{"n_layer": 15, "d_model": 256, "n_head": 2, "n_kv_head": 2, "head_dim": 128, "d_mlp": 1024, "vocab_size": 512, "activation": "gelu", "norm": "layernorm", "norm_place": "pre", "norm_eps": 1e-06, "positions": "learned", "qk_norm": false, "attn_scale": 0.0884, "bias": "none", "tie_embeddings": true, "parallel_block": false, "init": "normal", "init_std_qkv": 0.0155, "init_std_o": 0.0155, "init_std_up": 0.0155, "init_std_down": 0.0155, "optimizer": "ademamix", "lr": 0.000434, "lr_mult_qkv": 0.7, "beta1": 0.9, "lr_head": 0.00428, "grad_clip": 1.0, "warmup_steps": 551, "schedule": "wsd", "decay_fraction": 0.763, "decay_shape": "linear", "final_lr_fraction": 0.0, "batch_tokens": 65536, "seq_len": 512, "doc_mask": true, "train_tokens": 548100000, "steps": 8364, "dataset": "wikipedia_en"}
MLP neurons of a small language model. Each row is named by its layer, matrix (up: input weights; down: output weights) and neuron, and shows model dimensions 32-127. Each number is 128 + 24 x the weight over its row's rms, rounded and kept within 0 to 255.
Before each neuron's rows, "fires on" lists the tokens most often at its 100 highest values on Wikipedia text that the model never trained on; "fires before" lists the tokens most often just after its 100 highest values on Wikipedia text that the model never trained on.

fires on: "igh", "h", "in", "l", "or"
fires before: "t", "t ", "ts ", "em", "p", "s "
L12.up866 [171 126 110  97 124 110 141 123 144 146 175 127  84 126 155 142 128 136 138 117 151  95 122  99 103 100 104 156 187 117 167 116 129 216 132 145 154 121 135 138 149 126 119 125 114 166  96  97 104 133 144 113 148  99 145 140  88 125 169 132 129 107 137 151 145 152 164 156 117 100 140 108  96 117 111 102 160 109 122 141 134 119 133 138 109 116 112 149 141 129 141 142 149 127 104 124]
L12.down866 [126 144 172 124 131 111 149  59 113 135 123 139 117  57 118 163 110 152 118 152 128 146  89 172 135 126  72 121 140 140 128 144 164 112 172 122 125 131 165 154 133 103 180 136 153 135 144  98 118 149 184 119 162 150 120  92  91 150 126  93 117 144 158 128 154 163  91 144  74 127  91  92 144 135 137 110 139 107  95 129 151 117 143 131 132 153  68 136 102 110 141 169 139 114 136 127]

fires on: "|", " ", "| ", "C", "L"
fires before: "\n", "an", "| ", "|", "C", " "
L7.up773 [111 148  96 137 119 116 138 154  64 181 158 117 140 167 160 141 163 105 149 119 170 107 129  91 118 109 132 128 148 157 139 156 147 149 112  99  94 127  98 159 191 112 123 146 125 123 102 117 132 139 154 121 133 138 106 131 105 147 121  81 140 107 141 130 129 134 168 170 113 101 148 171 113 137 121  59 138 144 118 110 104 145 149 168 147 105 108  94 133 129 148 111 108  88 103 169]
L7.down773 [117 114 162 131 149 139  90 173 106 116 103 133 159 140 127 110  96 119  87  95 145 132  99  91 116  84  91  83  96 149 156 125 121 115 105 114 161 139  85 152 115 128 127 117 160 138  84 139 159 177  99 132 136 137 125 112 126 136 111 126 141 121  87  95 128 125 120 107 112  80 135 170 125 137  89  71 152 109  91 139 155 155 134 151 103 120 117 133  99 107 156 102 160 132 129 122]

fires on: "ad", "d", "t", "il", "U"
fires before: "v", "m", "di", "d", "l", "t"
L11.up598 [181  87 113  81 136 108 107 178 104 143 129 145 138 136 115 105 130 112 147 138  79 144 129  88 120 150 127 112 154 136 151 136 139 153 192 161 142 132 168 150 135 173 118 137 135  81 123 145 120 101 154 119 138 151 112 142 121  85 178  78 147 122 131 128 161 142 143 141 129 128  97 147 105 104 138 145 108 138 121 116  78 129 112 177 154 153 165 122 109 130  73 132 125  97  97 144]
L11.down598 [128 128 114 170 194 127 140  90 129 119 130  58 166 108 143 138 120 109 133 151 100 147 105 109 141 145 115 152 130 153 101  86 154 122  93 171 150  86 112 112 160 144 139 135  91 136  91  90 137 114 144 102  84 178 138 107 141 107 154 152 130 121 122 117 125 139 151 127 118 134 126 157 120 151  92 140 114 120 122 150  88 111  88 123 153 147 154 153 134  87 151 136 177 128 150  87]

fires on: "r", "o", "ar", "ic", "en"
fires before: "ati", "y", "ed ", "at"
L7.up175 [137 151 109 133 173 143  77 101 102  58 165 131 127 120 140  92 134 139 102 157  95 156 111 108 144 131 141 133 127 153 135  93 135 136 164 143 140 133 156 108 135 126 129 167 116 111  82 168  75 177 156 131 186 131 109 184 108 172 123 128 162 135 142 207 126 110 135 111 118 135 154 111 138 108 164 154 150 113 127 122 137 114 133 129 153 107  73 119 104 118 143 137 111 136 127 114]
L7.down175 [147 116 124 128 144 148 109 160 145 159 150 101 106 138 156 115 144 185 128 175 141 121 177 107 120 105 108 118  92 129 198 157 104 107 126 113 132 158 102 135 149 153 123 113 136 143 109 113 115 141  78 113 129 136 130  99 139 137  90 139 143 158 145 127 110 155 104 102 128 116 127 152 161 118 116  95 142  73 167 133 137 147 117  93  73 148 111 194 139 103 145  99 142 122 150 133]

fires on: "il", "op", "uc", "h", "g", "ear"
fires before: "m", "m ", "ed ", "e ", "ip"
L12.up840 [124 147 164 109 132 156 108 184 139 129 149 128  73 149 141 101 125 139 117 146 119 115 130 141 128 106 151 145 120 161 164 132 107 141 132 143 158 111 132 101 134 124 131  86 150 106 112  84  93 130 125  93 138 139 125 161 140 183 164 132  73 118 108 110  95 126 129 176 106 103 160 129 138 102  92 117 143  91 133 116  83 104 129 168 133 131 133  99  97 170 115 117  78 161 116 120]
L12.down840 [ 99 132 117 138 188  95 129 156 121 150 107 100 165 131 111 168 129 104 120 129 108 149 130 140 163 144  79 160 105 120 150 126 142 146 117 126 130 112 129 128 159  96 190 125 146 149  75 153 141 109  87 145 131 127 160 143 147  64 124 142 115 114 123 131 106  91 141 168 160 157 158 168 107 137 113 139 139 113 150 126 119 145  96 107  95 110 132 133 126 118 114 116 140 107 145 131]

fires on: "il", "s", "bu", "ad", "| ", "af"
fires before: "t ", " ", "s ", "f", "C", "i"
L10.up329 [ 92 123 120 150 149 154 124 162 128 109 157 130 125 124 116 113 107 123 112 144  57 128 107 109 147 116  99  87 148 115 155 101 161 151 126 143 186 150 126 127 136 132 146 121 130  98 121  83  95 159 170 138 137 163  83 175 109 140 163 116 143 146 134 144 166 133 133 130 112  74 129 173 112 138 139 134 126 126 130 134 133 108  73 162 146 125 114 107 121  97 121 172 128 113 143 147]
L10.down329 [164 136 153 150  89 116 113 139  90 165 154 169 159 119 131 153 140 151  99 104 129 136 114 140 120 130 137 169 140 113 101  91 111 164 132  91 101 102  82 167 128 141 172  97 143 149 126 133 110  90 142 121 132  80  89  98 114 125 136 142 145 149 150  91  66  75 102 125 133 143  85  93 164 132 113 156 137 130  86 138 163 102 168 121 168 140 147 143 120  47 124 122 119 138 111 118]

fires on: "r", "t", "ti", " "
fires before: "ati", "or ", "/", "ve ", "at", "u"
L5.up419 [117 150 139 130 196 161  89 159 139  88 122 134  91 143 163 148 122 130 138 122 130 126 129 102 138 129 141 139 133 140 134 111 132 154 139 125 132 122 120 115 139 145  89 127 117 136 124 184 122 164 145 133 162 168 158 175 133 188 123 138 164 122  93 137 101 100 108 196 143  94 118 124 166 109 125 168 151 104  82 106  95 149  92 129 189 143  85  78 108 128 148  98 169 109 137 108]
L5.down419 [105 171 124 108 136 164  86 165 119 109 150 138 123 147 133 117 113 129 124 136 151 101 151  98 171 153 141  97 136 160 123 109 100 122  98 130 120 121 140 142  97  59 162 158 162  97 122 118  73  95  78 120 131 108 144 134 134 120 100 108 143 134 129 108 161 115 123 105 101 164 103 132 146 113 118 106 173 165 167 157 167 153 111 143 130 128 102 123  85 153 102 166  98 148 132 110]

fires on: "be", "r", "a", "sh", "th", "se"
fires before: "en ", "u", "us", "ou", "g"
L9.up765 [ 93 160 123 129 136 137 115 148 162 155 133  95 105 177 132 162 111 139 111 130 141 181 130 119 147 156 169  90 128 148 144 123 120  86 159 142  74 123 160 106 152 131 121 123 118 141 148 146  93 159 150 152 153 165 110 161 115 171 104 133 140 115 117 142 141 147  92 127 158  99 133 135  81 196 138 166 143 103 135  79 129 123 120 143 136 127 132 111 116 162 139 134 166 117 121 128]
L9.down765 [ 75 110 112 156 140 137 156 158 144 115 138 103 119 113 102 137 125 116 143 107 137 148 142 180 156 186 103 120 125 154 138 152  88 154 140 129 159 136 121 123 151 101 114 117 133 107 120 132  97 146 135 134 141 127 109 122  96 152  82 131 145 124 119  85 106 108 135 130 143 101 125  93 118 166 166 133 161 138 123 111 119 108 172 134 160 142 116 149 156 152 126 150 100 107 123  99]

fires on: "l", "p", "sp", "er", "ri", "i"
fires before: "ow", "on", "ec", "ed ", "v"
L6.up42 [127 124 115 148 105 136 135 153 149 120 126 105 130 159 112 122 129  94 114 135 100 154 101 150 108 128 175 110  96 168 126 110 129 158 147 120 113 138 114 144 159 105 118 125 129 105 116 175 130  98 162 162 148 206 104 132 137 117 105 152 117 106 152 143  63  62 107 101 131 100 175 121 111 166 131 116 158  92  87 102 130 100 139 117 122 158  99 120 126 134 144 125 185 128 112 140]
L6.down42 [128 115 122  90 124 129  96 126 113 114 126 120  78 155 124 159 100 126 111 134 154 124 121 127 107 131 122 105 134 170 116 111  80 102 114 122 157 164 115 147 141 116 116 149 145 156 155  87 107 151 156 126 149 143 137 150 163 106 146 108  88  92  94 138 133 165 114  92  86 162 121 162 160 129 172 165 115 126 137 115 132 133 151  82 124 157  83 160 131 123  92 148 114 118 115 116]

fires on: "|", "h", "en", "in", ")"
fires before: "\n", "c", "ve ", "\n\n"
L11.up170 [ 95  91 124 146 118 171 145 153  70 156 156 146 118  68 180 118 143 147 136 165 124 141 142 112 133 131 179 124 139 120 123 130 158 151 110 138 146 154 115  94 167 120 146 126 130 107 132 172 111 137 143 122 133 135 100 120 136 128 139 112 140 133 122 118 101 142 105 122 129 117 146 153 119 136 132 119 131  94 131 105 102 131 135 146 149  79 100 110 125 117 148 145 115 112 119 121]
L11.down170 [106 153 107 155  96 145 103 121 144 119 118 100 138 158 126 116 126 119 131 126 128 122 141  70  91 136  89 127 134 109 214 149 111 101 104 107 170 132 129 112  90 129 103 141 161 167 147  80 149 103 108 137 118 105 172 162 111 103 112 103 156 102 125 142 160 171 141 128 144 125 115 108  49 129 110 124 125 185 140 138 136 143 161 136 152 134  80 131 145 147 151 156  79 124 139 144]

fires on: "om", "com", "c", "us", "at"
fires before: "t ", "ing ", "m", "e", "es ", "up"
L9.up29 [111 115 145 115 132 114 119 183 123 146 134 136 110 150 173 117 131 139 165  86 129  89 131 143 122 121 107 134 195 160 175 175 127 121 119  91 145 174 121 153 112 166 143 113 156  65 116 167 114 133 113 131 139 107 142 124 128 137 125 111 109  92 154 111 119 140 138  98 141  67 167  93 138 108 119 153 102 103 140 106 137 153 126  93  98 133 121 120  83 187  73 125 139 128 119 130]
L9.down29 [124 123 146 116 196 155 148 146 144 100 117 148 163 104 130 140 152  96  96 127 117 146 156 122 137 136 145 158 109 114 137 120 134 132  99 109 129 164  91 140 139 124 111 160 142 148 128 104 169 113 186 121 158 117  92 127 131 160 155 108 117 105 138 110 187 126 119 178 126 172 134 127 167  99 146 107 106 129 127 106 108 118 117 138 151  88 143 126 106 135 138 167 121 122 121 124]

fires on: "'", "ou", "it"
fires before: "s ", " ", "ed ", "t "
L11.up968 [135 138 148 138 132 128 112 129 140 139 113  99  71 134 162 108 116 127 118 138 101 125 101 117 122 129 152 105 139 110 115  96 113 127 128 130 157 137 123 137 136 115 168  98 114 120  92 107  84 144 160 103 139 147 136 190 137 149  93  61  92 129 105 125  91 155 114 153 114 111 163  98 109 157 150 112 157 113 106 106 135  94 139 125 102 151 163 123 125 129  92 131 144 101 114 122]
L11.down968 [145 138 117 140 127 111 117 159  85 175 154 120 166 123 100 162 113 158 154 106  93 135 140 135  88 150 125 139  90 116 198  89 141 129 154 138 156 116 124 151 158 141 111 108 156 113 167 122 129 151 133 116 130 104 147 108 109 147 122 151 125 128 137 124 166 140 147 145 142 113 147 125 134 139 124 137 104 150 135 144 125 164 133 153 101 111  68 128 126 104 112 150 109 131  94 108]

fires on: "r", "be", "e", "pl", "tr"
fires before: "en ", "u", "e ", "ing ", "a", "it"
L6.up17 [ 91 103 130 144 178 151 126 153 144 173 110 122 112 126 140 142 152 158 150 143 112 174  49  99 137 146 188 137 107 174 132 141 153 118 128  99  97 142  87 111 138 106 134 107 130 132  91 165 121  96 111 139 180 123 166 176 146 178 126 104 181  93 170 147  54 176  80 125 155  91 182 139 129 140  94 129 147 103 126 107  77 146 128 105 147 131 109 100 147 132  91 126  94 150 130 151]
L6.down17 [134 137  86 130 146 116 131 128 114 106 148 135 124 127 170 120  84 117 133 161  82 113 119 158 149 135 125 110 143 102 109 101  91 123 140 122 117 107 131 146 115 123 173 129 177  85 166 109 135 131 123 125 154  68 114 105  93 169 130 139 112 113 116 103 106  96 188 127 112 137 119  76 161  98 171 166 138 124 126 132 155 152 153 132 113 117 143 156 121 114 141 143 142 141  96 107]

fires on: "it", "bu", "u", "I"
fires before: "t ", "s ", "e ", "0"
L12.up337 [148 173 132 122 176 134 102 154 129  95  82 104  95 148  96 114 148  85 123 138 120  87 108  87 161 125 185 151 116  89 152 118 170 196 143 145 143 114 140 128 135 138 179 118 120 122 128 180 135 179 158 134 165 123  96 177  96 163 150 128 114  74 190 105  94 154 143 143 116 125 151 117  94 118 139 131 168  77  77  94  96 114 134 128 143 136 142  66  81 132  81 114 134 144 145 139]
L12.down337 [128 132 144 114  89 161 135 169 144 197 175 159 181 128 140 114  62 132 118 134 143 146 150 134 152 130  99 105 182 109 137  92 122 130 135 115 128 116  99 124 103 113 124 152 159 128 147 160 161  75 149 126 170 118 158 119 186 148  87 162 150 124 152 159 104 113 130 121 127 106 140 150 150 142 129 161 104 116 156 124 159 128 165 127 113  84 108 120 135 150 143 104 129 130 117 113]

fires on: "er ", "t ", "or ", "ent ", "on "
fires before: "of ", "and ", "B", "J", "M"
L10.up912 [115 126 160 137 156 105 141 132 120 110 147  87 106 140 170 179 105 116 164 116 134 125  91 169 102 129 155  93 170 158 126 146 144 160 128 135 168 160 109 127 143 142 162 112 100 163  67 129 146 132 118 122 113 149 147 119 119 118 135 141 166 118 140 109  78 121 117 116 117  92 156 125 119 149 120 100 142 147  80 137 113 120 167 111 113 124  95 117 109 117 115 156 111  98 156 142]
L10.down912 [124 113 136 131 154 153 116  81 115 116  82 152 114 139 117 141  95  79 107 129 114 106 102 117 156 162 122 100 123  79  78 127  77 149 121 153  89 150  79 128 124 115 118 135 102 149 165 135 132 100 150 144 117 155 161 127 129 186 133 183 142 155 142 136 165 104 169 151 183 137 143 142 149 146  89 111 126 133 137 118  90 145 100 135 133 124 158 144 131 116 127  90 140 144  95 137]

fires on: "com", "om", "en", "er", "am", "e"
fires before: "m", "p", "e", "ation", "ing "
L9.up768 [ 73 149 145 163 144 160 147 125 123 168 120 154 136 122 170 163 144  90 152 122 110 135 111 119 112  97 141 124 135 174 126 130 121 107 120 114  99 145 140 158 184 149 157 101 151  91  91 168 113 167  90 165 147 148 149 121 139 162 133 136 125 141  60 128  69 110  91 100 128  96 149 144 111 121 123 118 157  93 173 109 158 114 159 129 130  96 162 162 103 116 106 129 112 144 100 172]
L9.down768 [157 118 138 140 162  83  92 131 119  96 116 128 107 137 144 119 120 165 152 154 117 101 122 161 121 154 132 121  88 137 151 162 131 152 133 110 118 159 124 116 156 104  78  95  86 129 156 146  89  92 139 110 171  97 142 145 157 128 138  95 127 137 152 111 155 127 119 160 137 131 137 137 144 152 120 161 146 154 119 141 132 123 159 128 123  55 141 111 109 141 136 175 120 152 125 105]

fires on: "r", "ou", "igh"
fires before: "ati", "t ", "| ", "at", "str", "il"
L9.up912 [129 128 138 106 154 157 107 111 146 149 114 134 138  90 169 155 157 143 134 147  97 161 105  96 121 159 121  84 119 135 125 121 137 158 158  98 167 156 123 130 165  86 153 138 115 119  99 137 113 161 134 124 189 112 126 150 114 116 138  99 117 133 126 153 116 211 132 158 121 133 136 100 129 101 172 153 151  62 127 121 165  68 118 114 145 132 141 146 133 133 121 174  60 101 131 186]
L9.down912 [130 153 109 136  94 100 115 126 109 119  90 147 111 126 152  97 155 135  94 161 111 131 141 105 110 155 114 139 128  98 153 161 135  79 115 148 108 157 140 124 142 165 128 117 144  95 137 129 144 151 125 111 100 146 150 101 134 135 110  72 125 104 164 141 126  98 128  93 151 159 130 145  72 140 157 153 130 146 109 124 149 132 174  77 125 163 117 127 150 159 148 161 157 135 108 158]

fires on: "=", "e", "s", "ou"
fires before: " ", "t ", "e ", "i", "et", "e"
L12.up242 [117  96  80  98 140 161 129 141 113 150 183 127 122 102 150 138 134 105  72 132  97 122 124 122 139 144 135 152 127 139 165 107 125 164 105 149 131 127 150 115 149 154 115  77 150 126  98 111 104 162 162  98 116 160 144 119  96 149 149 129 146 129 123 175 177 132 166 165 144 112 111 131 109 163  92 136 158  78 114 103 136  76 158 157 143 124 115 120  97 130 115 111  90 105 117 111]
L12.down242 [135 154 143 156 136  66 119 156 139 147 123 146 132 136 131 109 122 137 146 117 160 110 138 119  99 112 100 189 152 115 115 139  86 152 104  94 172 122 127 136 139 109 162 156 123 111 120 159 127 137 109  94 116  89 103 108 169  99 142 121  89 127 119 126 146 130 109 138 130 125 141 147 138 118 191 148 127 153 122 118 110 109 140  68 157 173 176 132 124 142 155  98 128 107 116 136]

fires on: "e", "or", "ou", "ic", "li", "o"
fires before: "k", "l", "k ", "t ", "h"
L12.up203 [128 105 126 132 120 104 139 114 115 130 156 140 109 143 106  95  77 143 127 161 134 129  94 121 135 102 130 115 147 150 147 153 169 124 143 123 112 125 142 110 168  86 173 103  95 142 100 148 138 169 154 164 136 159  92 149 157 184 124  68 136  94 127 127 135 114 117 114 119 106 137 137 108 116 103 128 109 119 123 149 155 133 136 159  96 136 118 133 135 122  74 144 169 126 104 151]
L12.down203 [112 134 112 138 115  95 103 101 108 129 113 120 142 105 134 133 145 113 117 107 143 160 140 152 150 145 173 146 132 133 141 121 118 157 113 159  95 126 121 130 122 131 103 140 118 125 125 117 147 152 129 135 139  87 131 125  94 139 139  94 149 114 155 118 139 140 113 146 151 168 119 129 116 158 134 128 163 121 167  94 128 123  79 133 145 132 187 128 137 117  79 117 106  70 101 129]

fires on: "or", "ch", "y", "m", "in"
fires before: "o", "k", "l", "k ", "ce "
L12.up19 [119 151 116 151 107 119 119 111 100 146 109 157 143 111 152 113 126 142 109 133 112 156 110  76 123 119 106 131 137 144 133 118 149 127 129 134 162 155 128 138 180 106 163 120 158 132 155 110 134 127 180 154 125 143  77 123 100 135 130 112 116  68 153 166 156  73 143 110 139 139 165 127 112 117 151 137 117 134 113 149 123 165 103 107 111  68 129 111 136 134 122 149 126 157 112 104]
L12.down19 [163 142 114 111 115 134 149 124 134 108  74 178 136 113 135 142 142  75 132 181 113 131 106  96 131 140 155 152 107 117 119 122  92 102 148 163 111 124 154 149 151 159 142 112 120  96 132 132 156 106 136  98 109 124 132 148 111 174 128  96 112 122 155 137 104 148 149 103 129 136 125 115 119 112 154  96 127 123 140 106 154 112 126 123 161 190 141 121 117 149 163 157 112 112  96 117]

fires on: "ri"
fires before: "ed ", "m", "g", "v", "tic"
L6.up844 [131 149 126 128 125 151 127 115 161 130 102 133 122 161 158 159 160 125 119 105 122 139 141 146 124 159 159 125 131 149 163 134 133 129 170  94 121 126  89 164 162 103 104 134 155 150  92  98 128 155 150 138 150 181  84 122 103 131 126  88 115  73 118 126 133 110 158 170 110  82 161 151 105 176 182 139 145 123 120  73 108  97  96 133 159 134 104 123  77 127  73 137 129 161 148 167]
L6.down844 [125 126 115 136 151 122 118 148 119  98 114 112  95 136 129 123 153 128 165  74 170 134 171 156 115 128 137 150 104 130 114 116 102 150 141 160 165 156 132 111 143 142 141 161 110 108 104 105  98 137 110 117 119 130 154 164 126 109 127  90 137 111 136 106 150 148 115 134 100 198 162 105 127 115 164 155  82 142 157 149 154  72 160 142 173 138 124 196 114 100 137 144 138 114 112 156]

fires on: ".", "en", "l", "r"
fires before: "\n\n", "ce ", "u"
L12.up499 [ 97 142 144 122 154 107 132 115 103 118 150 112 118 106 155 122 144 125 161  93 114 146 127 121 158 147 165 134 147 125 163 147 126 142 142 146 121 136  96  91 135 109 110 115 165  86 136 144  77 111 114 129 159  79 152 121 150 152 132 140 157 119 162 141  88 143 177 129 155 113 143 132 129 112 104 159 150 139 144 115 114 149 165 111 113  95 112 126 124 133 164 116 117 107 131 117]
L12.down499 [126 137 127 114  99 154 179  96 137 159 148 107 157 158 125 164 131 101 122 101 140 140 139 127 140 138 102 186 101 165 101 121 131 121 124 109 129 122 179 154 118 138 108 135 134 109 153 118 177 175 105 112 135 136 119 126 127 124 131 157 107 121 104 123  95 122 130  76  85 103 127 159 178  91 133 167  94 108 132 133 146 127 100 160  82 113 169  93 158 136  65 158  95 118 124 134]

fires on: "ad", "com", "o"
fires before: "m", "p", "di", "d", "v"
L2.up837 [144 118 123  77 126 164 139 157 125 132 127 103 123 120 125 133 145 121 121 135 100 131 135  70 110 144 159 166 113 158 148 172 133 129 147 144  84 141 124 136 137 141 135 143 113  90 147 123 118 154 129 145 156 122 112 130 156 115 173 112 155  88 106  93 115 141 131 157 123 152 162 154 137 141 204 134 132  97 119 149 130 144 128  83 126 110 148  68 120 147 100 118 101 104 115 123]
L2.down837 [159 131 112 102 136  89 183 149  69 135 120 124 139 180 138 124 122 124 136 128 117 116 116 123 139 125 117 103 142 164 189 107 165 149 123 138 135 206 146 104 126 167 146 139 118  73  88 159 123 160 111  99 119 134 108 167 131 120 149 139 123 108 134 128 124 129 118 116 141 141 140 109 143 132 109  93 123 112 127 136 123 155 144 131 130 136 107 139 145 100 109 146 129 130 169 114]

fires on: "ag", "en", "r", "h", "th", "f"
fires before: "u", "ch ", "er", " ", "t "
L6.up942 [134 174 165 114 131 140 150 170 108 101 113 137 111 114 112 139 136 123 155 134 120 140 143 149 119 120 169 115 131 134 160 124 115 132 183 107 157 177 103 105 108 127 141 127 147 120  78 123  98 168  86 114 171 111 128 137 100 148 104 102 124 124 153 176 109 129 145 136  91 108 154 130 136 144 132 106 136 103 106 103 129 125 146 105 156 107 139 157 177 178 179 139 105 137 100 123]
L6.down942 [ 94 103  93 118 108 135 130 119 118 104 117  91 105 196 182 127 122 126 147 153 154 120 132  86 139 146 166 126  92 106 150 111 170 138 116 147 108 167 141 145  94 127 163 114 175 129 116 127 137 138 109 126 131 119 134  88  97 114  66  83 119  69 129 168 106 107 148 132 114  81  94 141 121 122 136 122 118 128 109 109 105 120 120 162 115 153 134  82 114 146 172 149 108 118 142 133]

fires on: "| ", "; ", "0 ", "|", "ro", "1 "
fires before: "| ", "\n", "3", "2", "; ", "1 "
L6.up19 [ 91 134 110 120 115 124 137 126 174 101 172 163 115 122 121 146 129  86 158 130 138 121 127 132 128 141 151 108 131 121 124 141 130 144 128 145  86 126 170 117 160 121 122 129 113 110 120 121 145 121 102 126 121 132 118 143 113 102 134 120 109 136 125 144 141 136 135 145 139 118 152 107 131 116 108 119 128 137 148  84 139 143 159 112 157 113  85 120 115 120 123 161 141 149  79 136]
L6.down19 [158 130 153 104 134 156 117 158  88 133  90 136 163 117 146 151 114 118 155 146 113 124  88 153 107 134 121 133 125 115 187 168  68 141 119  90 105 109 115 129 144  93 126  99 173  72 143 155 168 117 128 117 145 130 153 105  86 100  78 139 171 112 131 123 134 127 113  91 173 124 179 181  98  79 132 150 105 109 153 151 103 128  95 174 143 117  86 109 126  74 136 136  93 160 157 108]

fires on: "y", "ti", "es", "p", "ag", "h"
fires before: "t", "ti", "t ", "p", " ", "tion "
L10.up695 [130 105 109  98 144 155 103 109 114 136 173 153 120 106 138 103 139  80 113 158 151 114 118 133 158 130 148 139 157 119 149 123 147 142 153 142 162 127 139 147 147 118 188  79 141 110 121 114  82 129 107  96  94 132 117 142 127  95 164 145 132 117 181 164 111 124 172 171 117  99 112 115 117 107 122 159 116 135 121 117  84 118 142 157 116 157 105  65 126 134 122 142 144 136 182  97]
L10.down695 [112 144 137 106  76 166 164 115 145 146 107 139 127 136 100  95 128 119 137 129 114 132 146 134 130 129 144 113 156 149 131 135  97 143 133 134 139 138 134 128 107 143 133 152 148 148 106 133 121  99 147 113 161 101 109  90 123 155 155  92  75 160 145 137 197 154 119  94 134  89 110 161 152 143  99 113 100 118 120 103 180 115 110 126 149  95 111 137 127 167 115 138 131 123 130 143]

fires on: "ur"
fires before: "ing ", "ch", "k", "d"
L2.up618 [151 138 114 144 140 144 113 132  98  99 147  94 131 159 187 113 125 150 112 145  96 120 101 117 154 146  93 127 144 129 137 105 156 110 132 122  99 108 100 157 135 146 116 155 156 125 107 107 143 148 119 140 142 122  65 143 109 126 140 154 142 118  99 104 116 142 138 142 116 148  98 131 131 136 147 128 140 123 115 115 122 160 133 137 128 149 137  65  98 100 106 165  66  97 119 132]
L2.down618 [119 158  95 121  79 111 123 129  76 135 110 125 168 138 124 103 147 131 154  96 106 129 134 126  87 188 148 130 169 139 171 164 143 104 130 110 127 127 129 140 119 104 153 114 139 126 160 133 153 128  77 162 143  84 112  89  88 146 121 128 147 157 157 129 145 105  91 120 138 125 107 162 129 153 165 112 134 107 103 193 101 100 110  99  88 123  46 130 159 139 134 159 125 170 112  94]

fires on: "be", "te", "e", "a"
fires before: "en ", "ing ", "a", "st", "ch"
L10.up285 [142 156 162 145 128 125 109 126 151 138 134 122 108 104 160 153 100 155  96 126 112 141 118 147 151 147 150 113 108 109 146 142 135 103 145 101 116 151 130 142 140 139 148 129 134 116  96 146 169 111 112 146 153 112 104 101 127 141 129 146 128 135 142 170  98 188 112 116 110 119 179 131 108 140 152 159 154 139  95 141 133 131 109 130 142 139  94  77 142 141  91 188 103  98 124 121]
L10.down285 [124 185 127 123 124 157 125 133 122 104 154 107 158 154 131 150  95 118 124 145 130 155 116 151 123 115 128 102 110 127 143 123 134 133 173 131 101 153 155 115 118 151  86 131 143 122 111 161 116 141 110  99 137  97 135 124 118 151 132 175 150 111 127 161 157 138 141 124 104 122  97  72  98 151 184 100 152 112  94 139 113 140 104  75 123  84  89  86 160 136 130 155 130  81 164  71]

fires on: "|", "de", "te", "ay"
fires before: "\n", "f", "a", "\n\n"
L2.up478 [ 95 140 137 112 152 152 101  83 107 105 136 171 144 103 158 154 134 150 145 130 133 103 115 101 142  99 124 140 124 132 136 148 144 136 127  77  65 129 108  90 154 155 161 138  83 123 120 135 131 131 107 129  97 148  76 154 152 130 122 142 120 139 100 118 142 136 139 136 135 132 134 152 138 182  95 133 125  55 131  77 120 147 122 108 135 109  98 120 131 180 130 144 154 124 113 114]
L2.down478 [120 174  90 136 142 150 129  95 156  86 114 155 146 165 117  89 125 110 170 167 118 104  90 110 169 141 132 165  91 103 127 143 135 104 166 134 126 150 141 140 142 137 105 131 156  89 146  84 118 130  90 115 144 102 177 128 122  85 133 177 127 129 132  98 150 108 110 146 149 132 138 108 162  64 105 185 149 131 115 101 149 121 156 123 116 105 128  92 147 119  95 153 109 132 153 131]